Weights of a small GPT-style language model, trained from scratch on English Wikipedia.
Size: 6 heads of 32 (3 for keys and values), MLP 768 tanh GELU, 5.29M parameters.
Architecture: learned positions, biases, tied embeddings, attention and MLP in parallel, capped logits.
Training: a variant of Adam for these matrices, 7633 steps.
MLP neurons of a small language model. Each row is named by its layer, matrix (up: input weights) and neuron, and shows model dimensions 0-95. Each number is 128 + 32 x the weight over its row's rms, rounded and kept within 0 to 255. Numbers have three digits each.
A block is one neuron, or neurons of one layer that tend to fire together. After each block is what it responds to, as a language model described it from the Wikipedia text at the highest values.

L4.up273:145133127099122109165167113110093113086138202103139158125156142174169126159113152115098111177124185091128161145130136160148062202154124127116099114129160131063160152165112118144137186126113119132170103150066158129197123107168152095124139192135140076152149184159148082138148187088178135133
L4.up281:165162129093140186105145120159128097061161173207114140101126177181137117159124075102136117159146136068145117140138135164165088106073130156102090067123094114101159137129155086177171107107119177187157109081167160148085085126145115117128118111161135054099087131135189143093162148152092153124
L4.up387:134153113139114163155123121149098095066093118125144131159155145235098103219117105103150120121174170124144089132167166143130098067080148074117099101077078111126164068181098089156177139156152132164149109149112162095088151119198157111077138111140146126134117098120128112093203136157100150151
L4.up620:136128146141118202129118139120117158120186146063135110145104181212161128180148072036118133156131133137133195122160137138183070121093126156132089145086104097136145097111208114166158116113110138136111054113131173122116120159126174059136113130114121109097049121135149170118147108122118147151
Responds to: Final pieces of verbs split into fragments after to, was, can or been, such as en-act, ob-tain, det-ect, test-ed; also whole verbs like born, died.

L6.up113:133122131097089155183131186101116150077091089098077185176139112133110086146078145109146125184124147095136137121123166124138143126123202110123092125176104130124151174107159184217114134117113150084112144157164193122096109139116182158128175162151125025137126153148115174165113139122098129142
L6.up218:168157108153147180128137135186125158096077136103180135108114119137130092139058149078159126077147156098095118118150135140119150095087137165169105170153092115144155092124154094122105169066087143162156162142158114089106177142124187157105123114195189127138142161104181163109118144147143112099
L6.up332:172146106128079187176149082113136125137202118143102154108158072155140135172127093106104124161129142090120118229164120175128133092120129175169107143111146132133073097099105199172178178154086090122087148150158133102094087128122160094127124111154187127090149110168079133111151184153104135149
L6.up383:108180163155156186136150111184105102152088097089141170153134185129113133141074196165165126143111150083109124128187118150085152032137179148170104123151090110075119125148154070198096162111068118122117146134167109160097124139123104115140103120152151136089116176129109147166158115146158135104
L6.up540:135140097094141143163163138160122138125119147119113180101109146117106082083125172087147092184118147069121085155103126113135131092088136159147102125091130135132166132160117144155122175136088161138127202142159131180135149136158160169149164117141086094145181130110150183164143147139127131101
L6.up678:122159148115170156142147087176119134130146139086062170098105131193150106151094127112141076159106180140136115164188156125132139083096140126161102137093156117107158144141155148184061185152077088173103175139203122135070112107165135182134104095151121083122122177108141168138103129152119154155
L6.up695:125195134144110201193159166117100078095136160129093107126081182184144106184068142073108085185141197108147122158109128165163095065100164163151107177093175131113158108129118142176136161185144114188173143145171140119090101075140163133121145103138154080133087118152163242138106141142158147119
L6.up749:152199151095071189162151209130098131061156114117062179116106117126099098133057158097127139138091166041155166134183142141157107076131167102167134101132155089138175121162087122134157188120127098120123141148094115125109155128157176198152097124163135084146163154094117146098139147126143146124
Responds to: The first token of the main verb right after its subject (name, pronoun or noun), often a word-start piece, e.g. arrive, expl(ained), thr(ew), collabor(ated).

L5.up124:089128102140054146167130146134111166088149093119103129063055110143103150103116128104106117244138118065094173147111175141176104121099106158095106112137120115134142166142122121150138129124118186136141085136150151143135162149139107096184107134116070101106090147077140173124174124136164145111
L5.up728:099109134184130115147115152151101191100129104122061127150091174174081148098135178147095162145165100106118107128114106136166112127106140091146094152154099094135119180153113115123125158151091133114125057181133103126089135135116142117142114175112100096181106116118186100102108111180123110099
Responds to: Hyphens and dashes joining two words into a compound or name, such as black-browed, al-Qaeda, Indo-West, Greek–Serb; occasionally abbreviation periods, slashes or apostrophes.

L4.up74:162200102149104157092156130155106176148104179126066193099106129093113092199122142134154126127126179129134149083176127191151124099120134140153117124085149146156151129154142112107146139110158145105123126097179087085125142155180127180118132118183123076098135109134058135131107157149217121145
L4.up254:125203106163069173136165150131100110105172166153096181128122095153138075129104178111125101149145163094172105104183150142178100111086099179124125139098104096135151102169088096151145147155080128046104111086174129149097111118128112130152119103138170131118168170122121171134125132166145151106
L4.up705:127135099119127171138196178134077104179118132119083126108153102118140106109127150185113133149176157111134196150160138107084140118159098178110119125096148108106123107140092177094157179144162146119216147079118197139070098163156199176114139092138138091147099148105126111100141124171128137147
L4.up766:069151115157153157092123179153086160143172146104172159102148121118146068144146106123079133108142120118101155139089175120103106122098130108083123149150151156134133077123198131154131125085071130139163111056138142182146109128146186170148121104111161105179111102172086149083139153095140140098
Responds to: Opening piece of a word split into several tokens, often a verb after he, to or and, such as ru(shed), ev(acuate), cur(ed), also name parts like al-.

L4.up297:158091053118137197092179128099063170155120188110190140093144174142160165161108108155107141145121199129143138099142161122156066142117108144174114109102100165113102162132087119171129102101112118096176172094165199092173129102214102136129111126151173124105189122132089144118166116157145133084
L4.up420:178182127163122099139182154131119142105113111107141126149164200144094079220123062059142102145149118093161129105132121172121085101103180163167094127101173125162114129095105051166119135152169133171116068139131153045142116184107126111115149147144197107127126129166175093138144129058131126119
L4.up537:128123141203186135139105119205107193163116123121120132116057160132183159170052122136155074145124165123096162134152129109077074155114104129101074179093133117155093069138169128135134139131113119092148146116125126088090135117145136169107154121147110035088128171052147113157127162071174140099
L4.up645:132132106173124175165135127155118165180155148065145157124071227140142152170121115063149074129135181069102113154209115149125058157126083184183127155133091095175146148117098101190105139170075130108110209155124145067172103146158135118108162137135136077121130186125124107141143171095148128088
Responds to: Unit or count nouns right after a number, such as 25 yards, five seasons, 6%, and four times, plus some "and" tokens in lists.

L5.up142:141089102121091124206155136127116174010165126076130146120071105175141133104101184103102114159156099112126131148167176154141131112134148134096126155137135156147126072138084142209162072160058094135109065148122160139119106141099136100176156105128125114135113140116171144151195085122106163085
L5.up316:094143047188152139135099132109092130037131144082145138094145149136112188121108148064148066152158147085137132159190133194194103128164132150098113094142087162147141122123138108135127162163088144110095140177120167107163079140156144057131165103129143129130133162094128157161126141128121144053
Responds to: Hyphens joining compound words, strongest after the Arabic article al/Al in names (al-Qaeda, Al-Yawar), also All-American, long-term, Hindi-language.

L5.up117:158092082138149192186171167094100159126131116078135151104152092161162098191117157113151117191168171053149117118144149064110099113116148195108107171091198142070081178118096190174123142146147107122187141169116162154166092121148132102123119107124119111145126135147119152184135157099123158136
L5.up170:197120089130113113220136176161118091093055145109091134086143113147151135167043129124139107197142149142148137182123157093125102087154129135153104129117099143124160143088125128116150122149116152131158114130144174125146109136110154085176124121153144109162100097199172136191137190115127162138
Responds to: Past-tense main verbs right after a named or pronoun subject in Wikipedia biographies and narratives, such as found, discovered, identified, joined, called.

L5.up657:142144124140146137095143155136111142184078117094109137136143145141134043207120093119172080079159119128144126123145136101138106105133144178105111150095123105176163130146144111164119126115084094178106075139135201124127118146082143128148139126164166165143147151118153218088127148150122145103
L5.up747:141134148150144160185096170177109129132126097126061164117194161184162091239084184150130117132157107165127141137140146123184093088067104094149101154103145141155118124106162113164173132079143133111127097136110218086121186159140135153079112178115128093142101111163127148086222143090098132106
Responds to: Tokens that set up a coming base verb, mainly infinitive to, modals (can, would, may) and not after does/can/shall, e.g. "able to", "can not", "Can't".

L6.up44:135162130153236109193108149164118132106082099121058122144125146147138109142119211100189117117124079151128169103197198116116093127147149122140082117094147109087140106167106126146089167140124162058122121113097171088172132128161190145120139113136161080152135114139132188153114140184135101130
L6.up59:116102126118146138110118131187131137132075116078083140133140129176154116141135125092153113116124137177097198174167116071175081107126126072183104135087082122094165122154070137119156158119134137123097066105105162131143098227155160103102110121173153135101139201097147125120177143132152140147
L6.up174:142112077170158114159157171130120160093062118103107109132139156159117110212096120091181132143173080083095166127155157104111099102087158113135124167076154113131115109099067056165209144132171145049116197090122152145155116103171105162158084095133103145098060185093109117135112103148104139114
L6.up238:148115156128163140082131130186100141152120114146100149087130143125132164142128121141193080112131084130192131149137148122135119120086114119134105099139120063204150103175127107147117114141142151106060121120140117100139159145124112145080102095185124150158123165145191096160147154143139119183
L6.up303:160154113105208150136210124137107112092156154095123144141209149171168107139129093074127063125173157145144110129172111143128075086119141099233074121160122150168141097104109125152132146192104132139123139091157190108054126147108084139109166147159142142141109116149123095126160151132148144087
L6.up422:157151171083151126111179081157095152141099147151120202115142170150143099162120172144081099157136062163134214201087117158150160103148135145158092181092123132156079075155147082168158099120091136134150112091133161135123163142139141138126120118137130159093072183114156093128119163121134125128
L6.up542:137146147091172114175140078163074105087067116134139131127151145118147173155112188158123138087159104156089143125169121122113116091164101119151086090104108097147150100131102124126138178112085210127153100066146159110117165209118061107197135130132111106091089160187100185122196137113131169064
L6.up619:193126163111170134125139133161096160185098103116111135119126155122117143132087167130086084154105141123161110168100131167125152168106140142137089121159163143087106105155123097142109109137108133146171145087198133142149181114105128113182126190140167081114118161177113144151116121149116111108
Responds to: Finite auxiliaries right after a subject (has, had, have, were, was), and line breaks, dashes or cells in Wikipedia tables and infobox lists.

L5.up31:167149105129116120123137162138135196065099129115090133105184118151147159202133096112130093115115138134142124151152143137199073085114133142082086092143099119167146115124121110163128127149102140100138084168193133153127123078132159136169124099138113092091140189096114143038138114109154152077
L5.up634:199158098193122159141105128119100101127188166098111108095150174114102184144144114129138108139151125113128183099153127125156144094113147122086104166145091143097129163181141106101161068094132171124126126107215162156168125110115154062126117110114141109127111175154156120046155135135107158153
Responds to: Final suffix pieces that finish a multi-token word, e.g. extrem-e, contribut-ion, interest-ed, essenti-al, often before to or of; also trailing = in wiki headings.

L5.up99:121125126104235126115149080167084153150049092155123135165132136167137112164088134117179130147149126157140084121146131185143114109115120117142098047140134109150143130108064140103201171120113163132130095148107143085099167152147108157153098158151166192131102125097134134132149166144091118182
L5.up207:108127087157136130066109141121082139133107127107058133075123081131113145164049151137117134148094118124141115135169129183159065148116121131163123138161093102171187115103103100116134130146092136097105119130126084133094106160172122127153131221119206135111145178169085104069189123180155123087
Responds to: Mostly "of" after a number or percentage in census and statistics text (31.7% of, population of, number of), plus closing quotes, braces and mid-word fragments like "as" in easy.

L5.up246:119138155110108177118144124133103154184110141134059127082122179140152146174129147134193097143072112161204151086159112184176124068115109134157099085072205083140150090069125084136154161110113120134092076161131166077079161147142129152124117132123133126113110133100125160066183148170166104069
L5.up379:135154138128141193108170073176099155143076122093062128070114133147189121112158141104163072112135161156159142156175126167148138134100100118133095144132121122101145096140177064100133111197123137142135137204140182103137050153152107106130135153158148126150124161152147134092154103209152161068
Responds to: Mostly the indefinite article "an" after a verb or preposition (have an, as an, managed an), plus scattered word-initial fragments like unc, emb, com.

L5.up155:089101109108123115105119104138085093186140122158112213157084101135185087084127152111082152193171105113140139147158162111142141156131137203107132188110201120155108182110128146144094144172135144118094078125076132063107170136141147142182110118178096080160149109116151090109145240121177145130
L5.up656:090109131092057142095125149120139195123106129089130227137093120153147133098144128082147091165134100166088135165135174144163106156080102189098123161153121142181161140129145152161124146138091105149086109160110122129103150151108188170170115096183120107155117148126114130152139177114141121101
Responds to: Linking words inside multiword names and titles, mostly Spanish/Portuguese "de" and "and", "&", "of", hyphens: Rio de Janeiro, Stockton-on-Tees, Seleucus and Stratonice.

L6.up107:144138138128109216115138190144122158107107170119132149116138195154110138167150087099184068124133163180147143113164118152125091150125113106098065094125118130125137110118139064121117139126148161170113151122124149131135147146152131095099125155133135153134139148149171151096158149085101142090
L6.up386:138099116177144174139135129099107124165157112143116123121203179130128142113162109187165099145166107096142155164117128078139114138132120110143079134064099111117102089121072178128162153143131156124186188118103153123140126165146100140100076116128121143093109125067143104130114118173134140153
L6.up432:182132100092072145128123180133132151115054126128127190096104106145179092129085153095170077117168142120118162103152162099087143136092197174223100131144164125144156104099097171149125143123156071170150144147118114185126131137126171126104126166174169098170184131157138112120137183167110117132
L6.up508:154124102145089180103075107144124192121141045042115117154110188186132142101127118129152042128119110152120173107106125163083120153117145118157121138094095129139152078116096144147213124092127077082125110108111138100160160105128146143158131174176175141131144128112125128110152151134085126132
L6.up530:142123154164061188117097141127115199107053126081105126126077120108159147091061123123188131143172148148162170112169100137091104120140151147152101187128159111133137125116142159076115169084097091103117129127142144148138129114096151098148130137140120084136148132122145155069157133156139153151
L6.up545:166187096076097138135173138160097135124169124071104146158135173125169084122073153103104130147115167117105133164114117142161061143128159171171120138100143118111144080126170117140157158137117123070082181133160188132132121130166141168104109127160184152166152067203106141099132184129127160095
L6.up550:153182109127017202107148133120114145113162130095154109156159129175147109130158110067161151128083155112134145109169120182121115159059150148130091147104154098204065113116142123123115150102111131170154185142142175097129133164173138102107135127104123149142156126125132158125196093091125167083
L6.up595:190058144162101132177135097111113184092081127133090143053181105112129137142111049168144101140114091090098135122113142144148075154123141154109070122122091122110148125125126143131181113143059131143138096133146074146119114112123105067115134129164153121128122193139137167122126123102146152129
Responds to: The article an and other determiner-like words opening a noun phrase after is/was, such as was an interurban, the first, the only.

L6.up15:092175126151174136123079129130129097159110113118131129141131174108135097134119101122135116112144121085128130185124170081131110136118131126159083134139125025149146103099088100069170166078106110110118142118125095098114149161113175119105125128156147117144157118160146153187096102229111156117
L6.up33:144150141148096207151101133152101143128113162086064148132139168169167130179066121132127107163116148054122122130142121151113108132058178116151109185117158157126108127110107155174132134174152097145157165165159176143092151081107197122097136088174144105109110099160130203135203164118071133184
L6.up111:168141193093108142094086138161111142090088145145115150143133131137159119162051168136142112136141119150082111099146135088123108140108080116127119107132143076137088097119114135096183143069123100077177124107150176141123134223102113098096167102149079102137103195072172160134127132079117130181
L6.up190:177098174146066196122174147143141112097123120069067178112061095161135095163082075074142086166152147152145128126159163180135079105054121146126108092126183088137112103137127110089148164095107122121174126159166131136149166148087132094128149154172160122183132122104152171165138157112144157156
L6.up417:156151134167203163113107175094110151170065123082089139134106164136103121197078141097122117146136126125158163106166155089120143136043174159142094080115172110104071086134145056169134135101116168079156109172187165136141165114127193132099116125178108127108150197076191171142135141120109138092
L6.up476:127173122142154132082086189127117202138061123138114118123194094150160123205071093099153089132166144123179123130141110134195088150146125124159101145165145097105130113084112092171164086080134133055146137123096142128100085170106146141094144135194096130080096129087171205137111157131132165084
L6.up558:142117107173151167100126186161113178129093124135083130116124145190122056143083195160106107111128171126101106119163148106189121108188135179185112119116083104105121137114158129151139093046092127137122096144134127151100133192144141091117158169143164106177151148123134153114157172133110133106
L6.up588:157146123153104176165089159199115171134136181100142140099115130134168105185100179068154053108175124147120096111157148100153111133128138136141102174075093102145180097174130136131106140108150064093149121132129167123124146116101131160103113071169156152153144141118128172126114137156080130144
Responds to: Tokens directly before a bare verb: modals (can, may, would, will, could) and infinitive "to", as in "which can then undergo", "began to exchange", "had to leave".

L6.up16:125125144230135129176130131117120147116144128137127141104136120141144098152133087134123092111167109144162156115147134087172108177127147118143082072114133129102112128095074097158095167127156151065123172107100173065121072127120123170146111133119103094133122143155181149060136156139182143128
L6.up122:109117152200144160132151165130126147089160126110116120143097157165077146119130068125132132174136115090136162112151150150150065153104160090186080072096161179118124140176074113125125129066205173108106102119168130097118134100172107130111079152145100107187084167094146145126212127128194151178
L6.up164:099147131142161109164119140150117155110106144178121128089110097172114128153112109134090091142146134129160122180145145169112105165067158106178098083152159137119154130146096193160098134121111130100130106121119147169085124095167156100123049167132157070134143091102111227140115154133126148133
L6.up382:118144106197159171133114135151132144084104058086102097085111162132122153139130123150169140179089102110159155158141177171183157130096100119085094126128130105079150122106159118121165209130097086091069080145171129158195189070111165141177084125143102069111097110095082143112143134140135171170
L6.up420:169136132168115166115121214148130095066139126140160108123134167170145134109073079090070135090119177081117169173190119125130071155081125091160069101174140161107133121139106054147142163122105123128116140105114125130137121114106109130144088162142145079073159166084084126088118147176136157148
L6.up538:098164115125123076134065107134122161102124175140144121105090125067146143141112109090138101157113128175084163135119128149113146135117155132208091136143158165115122076136097150136129165085120084039013136098161108141163170171068105145157110182100145078124164132100125153112122113165090103169
L6.up608:115100139205153150142155128089131109138122151107103152052118132143087142139101137099143117159087195154144107119164147153180133197127172132131094089125079099083130113089097127129161150115098123093050164142156089110123128094123129152171063167142175063129132170158121084126092144116100119102
L6.up637:154171107169107106171171133098136126113144093118094138135138143172124155155075105077135071166117137144149198140183115118150084114149128134137060105146168123125135117138101137148149069090102148069115063099088152114175103124161176114165100103132095179078105145119110144106123147068144150165
Responds to: Short closing pieces of words broken into several tokens, such as the d in resented, ent in violent, de in suicide.

L5.up38:155141150219144166098156118160110085157171123116149140116143158117143122091151126040119122099116198072131159142187167173105115132120189117126064080104155159095073100092159161172117092162097165104045132185132134147171114167117138090170109132111124119201129136143125097162174145089103153133
L5.up475:147136190128097179094127171140106145098082131101132186085114139134116074098076128135156139103165146125106103170113087100123135173143178110121125123123197100152076082153107158149152148178083170139145139138158075170164102207110105141127143167113116167122178127134095103111143114100133133121
Responds to: Day numbers, month names and "on" in full dates introduced by "on"/"On", e.g. "on February 27", "On 26 September"; also "In addition".

L4.up53:186122101174145156116143110185097098128099116106050161081116120096157108144171178096135083182128128125204197170154163119147127130110113120121104136053129061078072105154132139137209125130143157156161082133187203143131092104147142044158100139089076081109127163151136165157122115129123132112
L4.up100:161106162166108109125139062126086136135101116128131127123089112129176127195150168096202131125113089221164129110180111156151110099169157128146102173136168102172145092189159124124143120126140091041129104179139155112067115173088146090158168135137106144130143163078078158097147094160104113138
L4.up136:174147082101074152128120150149092179139101100148150147136051106055117135117113141143170125151163165128142133124136094138100170129085151179156103140126180156125087153132171159109136103106089150103103128141149162112119166171128100139187151173134188148161140169111196178159143135073183121161
L4.up590:142120157123225125130065134196126153111052141162170151133143110135162108197129174120135126107164133145131145117153127100084099104138109175190106182122129126143127104150122118168112086091111152114108098081135111081125175160129145055118117172129191112128107102151245140111133146120085136143
Responds to: The first closing "=" right after a section heading's title in wiki markup, as in "== History =", "=== Results =", "== Awards =".

L4.up213:140165104146128094125145123185093186117116101153140149140074144156134120146107131119197078096145128110096132108170109125122092065121160148188099107085110116184163131073123109166164078095137110086076161117229146083136158150153126134160083173141123172178082110177113105095166114120134135105
L4.up260:123121066124116124108123166117100176093180140067141149142070129133160116124121112085096136186107139076061139185144145165161108194107118153111126126173135147140105137046134125152123121068088146123050168203132115097176104249168078075148176132146140150173115109081098121091163145116153131141
L4.up358:154121144229131119078122148160098161120133132125115168117120118121147110119125103105108125105182134139078184133161151184122116148130119182102131117096140161160108102100115096187176151122054099106145070086129154153150081168126096110187103163135122105134107120128150097187122107089151160136
L4.up507:174111113217136130102133175163113171154167096114075103127075117183112060111094153139148111160164063089099139125141142090172139140101076174091113177131096207118151101145147098124197095123141141128110135136095138137179130158128117160124085110169145127129122080118175154136112109161078139080
Responds to: Sentence-initial prepositions like In, On, At, For, mostly after a period or paragraph break, and day/year numbers in dates (on 15 February, 1893).

L4.up186:127155078143086144144138181109106221087130104148028164092067136088157160132055167108138057146119141108069122121175165126156109143130170176092107122173103101151211130092152148084138137123117144056055102140107162151090136160120112072119169118158164127166123131101123194130171157108126120131
L4.up407:084174093177121172174081043137117162055115131094075160111106171161119145162177157048172080109135159065099178147184160136158103136169126124112114121126108083207161162106152172115151170135118084093106104127131149072089151135150139064119102148144162133141179154117112158173109141133158132173
L4.up460:156144060148049139098113143131114159129097132138090139075131156150116145087071177105105110137129105077137085201106162115159174149110159126152107116129149133143194125090106155117138143072133142065079143114138116136139124149137122145109107067150109156188104104141101127114109127161153123147
L4.up691:094169105158124154147098120136116171107124108174066143075138167113103162129109101061117050167153169052120189125158163101132101112105115130138117098141088106125141085133151184104177095101043149130116122114152141130113171119141146139154157125119097132137135117073128153122161121115215149154
Responds to: Hyphens and dashes joining two names or words into a compound, such as Indo-Pacific, Genève-Servette, Vancouver-based, and win–loss; also possessive apostrophes and "such" in "such as".

L4.up167:142109123102165131126116142195094092134124141092152155169136154161170157151096125085161135153154132150140094130208136137134066133127120115188100123093085080145131153165084081136152089146168110117095175148153196101137115183161124090139173112105198123117102214122143088062168174139102147094
L4.up257:134182170047137171107151132109053211109102122107091190118095136122142134163117116181096133172128148141170139128130181134127094110118094123182102106115128089179136129202153138114134183104143125132136090118153134054113131162119119100149153140096171153086139190095178179104197160160180103060
L4.up284:127082134133233120161115072161077147095129144084086166114125107154125098097151132169195130117120092144117139110195137151121109095078117101176118099109105104102106093144180116158088184079220148118144113097148120123095168116192159093153130136161161125144142149107119082124154145095173118102
L4.up582:110132153119204139133123128150089153160096103151103144112146136108145119143144122138155112115141100143189178118127137150077169124113137129148085120137133100150117090119143187133143159160137145137120082124177096069146138130102065124175073191109132112101047168052201120181161128186129115120
Responds to: Mostly "were" after percentages in census demographics (31.7% of residents were), plus middle pieces of split words like app-rov-al, ne-cess-itated, sym-pt-oms.

L6.up274:138161064126113143185125160101089146099131107139080179009113144116128160094089182083131057152168121109093140140137167129162140168177125135154136128125155166169166116082154151130140132071134141118095097144091126152123121119153166095151130113124143138160165143071108230109180149120172129111
L6.up305:152150142157192149138166165139124142093138148062101160134143143139136133143086119061122030141176092093189095174130148120189120074102127092165107157172106096136133104078144133182117152099103141153152149163121176208064100158133118082153118146184164167143083130113131141127136149177141166095
L6.up374:192133150127076147146184150162098156084134121095064200079085082080139081102073124169105100162174141130135136101152173145095083196133129209122134162124149052130141090150106088153135119177073162108110109146127160130125067126111168131169093101197110172159124134118147104109140158123152147140
L6.up525:130121100096171195166067094141075120110129186081129188043100137103138143134059100128155071182161179071104151152096121136137179138137109152108162147154120120116104149098160117159103126043119156153128133189153138166126117146122142112142126142153178133130159120093048152089118125116186157128
L6.up554:153138066123146190160146157166106197096122167116124106096106117076130156144143148118144107123140207094156123181107084092168100102126110091194085117130136108127169120201114045126196160121066112109116167124179144188172071184191135120107088163115139116161114132162143133162161112115143127136
L6.up639:178136184154074143145178116123112223079111157110151179082073122121155109151083106118129098156111145165108132112118104154143148148136154166201123151185129108146130058136127126148137122074133130123108102151109113118152145142138140099122123154148131126088159175085130141093143171175176087154
L6.up696:192126104149196197162152135119126141114111167053085115050085111109119088151157146162166032105105160110110134145128094149137090118127144134152107141118108101142177088132152047148122134083110187118138129103147120178104103161118156126099099146166143126067134197138174135152133109122180137135
L6.up711:093137066133245127099119108064086188147139111097076139087149135100149105165146176098131045132154155095134150134133130102140118132085146152137147152144139094160137113129138100177160090135151128190107091209175157145119084169117150111170094129165115178089160147072138104136115149101129141089
Responds to: Opening parenthesis right after a noun phrase, before a clarification such as dates, abbreviations or units, e.g. Tigers (1922–1925), BDO (top 28).

L6.up19:141142097157156153198061114110096129041105097044130174151124098135112079082157126161127094141165130141088120131156199198191107145146204115160098145150125150171154085127116094116143156141101115114150126149141138099118127085185106140130159159149110113121182139072152135077158106146139151136
L6.up108:110120192107128107127108122218083182065147112073122164124127135201094154088085170155156087135141177134064105144116108133122153175150092155124110158138147115125126092121151142090158130092093130192122131139077101144158195159179142074131122155128081104159078091114136088097137118133110134098
L6.up172:140120130168157132170081142148079172095101118110122150090141146171081113107126137147151119096107172134139181157131203182132120123137134199154127109095138163129134119117059138068187118099104113153139070193104103112212177167110138088130044117165139128194151086129113095094121161101111161107
L6.up291:141098154125136155167125149090089122143163162069122198055117137130171136188125129038145069136157180136132152092170133192131088084133111160126103134078111079107102107123139149145151167158089153099160113132113175109104143144120159066123151160166154086122109182148136156075148128132142140117
L6.up351:157075133183138183120108196168082169099075149101167140131158120124152123143160143100073140100197164101109139099239118155120099171114162161205109125143089127110097099134103112116152095116130081142126135178119161122164086169167133097178101194174128160141110105167176080115133096123074158144
L6.up377:106098112134179153117086111113112237085072120059115145133095126086145167151185105104143059126203137119100172142134165160162138119118117110137105192121120116120171105185118132170152099111146099149097091202085143101130097159107149088126085150179129154135092121081197107151097158128150156136
L6.up716:206137126136106136126149176142091091096146115065114156131161188178160076125152122143137148085093135127116078131141167174142093131123171171095128102087166157153046082096125088133151114118158098151098132077123142140206095181111113134144149179137145175127134113176170098125190164067101187113
L6.up740:152106057174107185153148158074089150072163095111105153082143119108144106087145193123112118204157085122081210159114151127183111121122147154090102136127095178190155141085139181114106192127141171138120106143141146147103129094139143153124136095102107140140064114147080151086154138157135160098
Responds to: Mid-unit pieces of predictable compounds: hyphens after prefixes (inter-, on-, off-), year digits after "(" or "–", extra heading "=", "wh" in meanwhile.

L4.up24:159144123152137095164143125119114161143072099114120158149107134152164047098093082132138085118174058169126109121199103177137085088132128157122123120145184100140155107124145056134097100120129148105113119160071193160156160142132119104166202103120168084161113126188158159118176183118144160126
L4.up311:123152082195165120128165130125136138109080161081139159106169176155143109187101110093187071153169095117117127053159133138151071083115099183170073140124155128132159074106157166176086110161081132126125156141139140173069136150101176104154131134151161139121096109118156190184113133127107150121
L4.up477:157147105136104118105147147169111122182088176101076125124130159161145131164129108100122077142207178148143167063134123214146084149094128144134099152058151093088110104087116153171181138062134108174130116167130158108087138172133160086103099150198130108120149110110145144088152103083120137177
L4.up510:143147155161187154173155147157121091131154115082091147083120182115123083091098082125142109200166106073173138122156153135130102121121087105123147105138080113129137060149160121132144109120139150124181122151131190090115099187134138052131132162158153125145173111152140121118107151164150128100
Responds to: The word "to" right after a verb, noun or adjective, usually starting an infinitive, as in had to punt, tried to flee, attempts to merge.

L6.up42:135155111155122085126161141137106077109121183102122161124142132179168084143163166128181073092142146134121096142140203091123145130129168188166117098096125148131111078116114132150135149087092117133087097079068180196078177125137106147105216097144098117173112087103112137176166194084117166200
L6.up81:156155089147129105088143077098089126147113089125088132169146146074107148113073144140158108114141190124148156169157124102102130176119176125123118116072122130128077128144117098118126160190104077090123165127148100127226129091086117075142079149210102136192095143158122078070108113110095150135
L6.up247:140157096108087149085140152157111172145143186116079136124187142101152104141121164126170068048129185157173166184135145120109113129151122166131123121140144166156077091094121117125156100139102117150044152072145129143093113119165110107125119055106100116135123104117136118128148155063151148105
L6.up277:156123134105076132150109132168082185107095141152048179089087130090165168087086208138116112124116145104125166130103145179108158137150117163099144087099171130154140118150129178118185157102059139145040149198193140118113070122145104145172088167150122130109160145152095148081136146125161114151
L6.up296:097127110112103165119117116098098158129024149142117133131141157128124142178109143088196070079141146121119163133162154119140096160182133181164114131105122104126126133096113154137164147130115161083062148137118133137152117159161115185143149153100161148078136144087083170100209114092113125141
L6.up399:179083035137138134089168078128097171181111107112140127118188138110176105196120172139115085118165140136143173127100124166094129132140151183104108131058145179174152076114137163156124140083104168142093156167146177163125084109194085160111109125147131137160073111158137169107155143093117158096
L6.up418:128067155128116114094168134157115136128093123119143149119141184115184046114135157099136096134161139116055160164169147104125118098169134159162090142126089126125090112057128167179127129081074106141061107130181133170121097178153135098141111173146142111137165142093163095137148126080165122123
L6.up516:118133119117164120147157079133090138063140126135149107112082136114125085166156129132132137115162119162103133094113118140091158124127179120122129108095109123125109143126123097096103191085099157092122135219175150073123149102088182110180122172115140122113100144188165134130132138121144124106
Responds to: Closing " =" right after a wiki-style title or section name (= Tuira River =, == History ==), plus day numbers after month names and table pipes.

L4.up83:157187075143106207090171075127120162148093133103141148166137128127167119151122099062154090138092172117162129096171132162134109142166123133193119103089120143129179095115115136139130105158103068121102152185118135126087203107094130099125117155162148145135133145144158139110120161188158147129
L4.up317:166143121124099139090103146178119157142105124092140195116107130182169099086163134109122093170106159120122130140151204153093139154111163129183116162134160130176095118161088196146146175155098094124119156142143120183165134126089142118154152102151111106154151158117164151103166176140135161083
L4.up386:122105097101101137118055119125107130124068108093108176114110126166173088186130178122094101160132109115127131131134133158200150114179093162075131116158101089132169128137136194151123186121104099081097122175155183176139151123127137117097087134137111116095134175107112131141174164129114163093
L4.up390:156126114133094084113156097178101127132087121106102164124114126145179075168107098084115083127139129169168166125186137190134110078157085175174099147067103122158161100120118075083164121191128130134136121162103216157124104145153147101137145178195133118116145162128175103059148145139116140112
Responds to: Mostly the article "an" before a vowel-initial word, often after "is/was" in descriptions, e.g. "was an elite"; also word-initial pieces like Un(iProt), sat(ellites), acc(omplishments).

L6.up23:132146083138097132150119123173121154121150169102107190158111155169161121185037139078129070140173147106147137125178111188149112133154101131177117149131120127170130110056101152130129067145110089155132152102108147090139143142138140074102141129233157180125152184131135111110187153094128100106
L6.up64:127125109174157145164096109184144150110089116078169166129079138131154165164145135089171116095102139139075133118151149151186071140095134123173108140134173193151146185043136052105123110155160160076118156111195128057139131129116162080111057153146165114136067179171164149171086152132126132096
L6.up130:165159176177131137135154148142112161042185101134086194107111136127133141147069109140108075148142102115094107108150128195215135084119126140152089120099142125103126086123145069124121118112158141117100107132148129122098182105144139127156116131177152056138112197097159091102137151101169121135
L6.up248:150167114147121181155059139146116153166122124049176099125105164092149117105037105121116092155138154088132135169158127105161087189116113152137072134095146182147149110155118146156171168139051120102115117109193131115131112135111104125147150096131109085130137143133142148172144109077135127130
L6.up379:167085132158128169159082109186133120112175136070168157098154177103143137089152122092121081194157119152104113091192143110117068154142121159105074115064170082113109116091098161118165146100116121146090129148128110149096132152141161123108104121156168136125147149121116133113165142143139140139
L6.up468:165115145141144167112177117152139208124105111085193140104188145127104148136140135113193112137153142091116135135105167096106094126126163123125083135171147125162109132113151168137126170143132110126105117133130122154180109155121176206144136081105191145131158140104075110216121131150104134157
L6.up642:128093133139179149140114150139106107148125146101116146123071127110131120137159100122147135112145133125117131176120149130104151109132117156140097116124107198092119152152126159151156250102094123079117147084138124131127134169105173040121085236160099104126113170163080131098117098096134137127
L6.up717:140096084159086171101130158092101125164098137082120177179102139116158149129136165120184095164198157141190149113129136158145061133083088168128125146075127058181140189123088173125155168070118123162117131174153162125126117146094110176123115135172126118137092138116163112139135143123154116154
Responds to: The word "and" linking two parallel items, such as "between 1920 and 1928", names like "Elementary and Secondary", "UK Singles Chart and"; occasionally "-" or "×".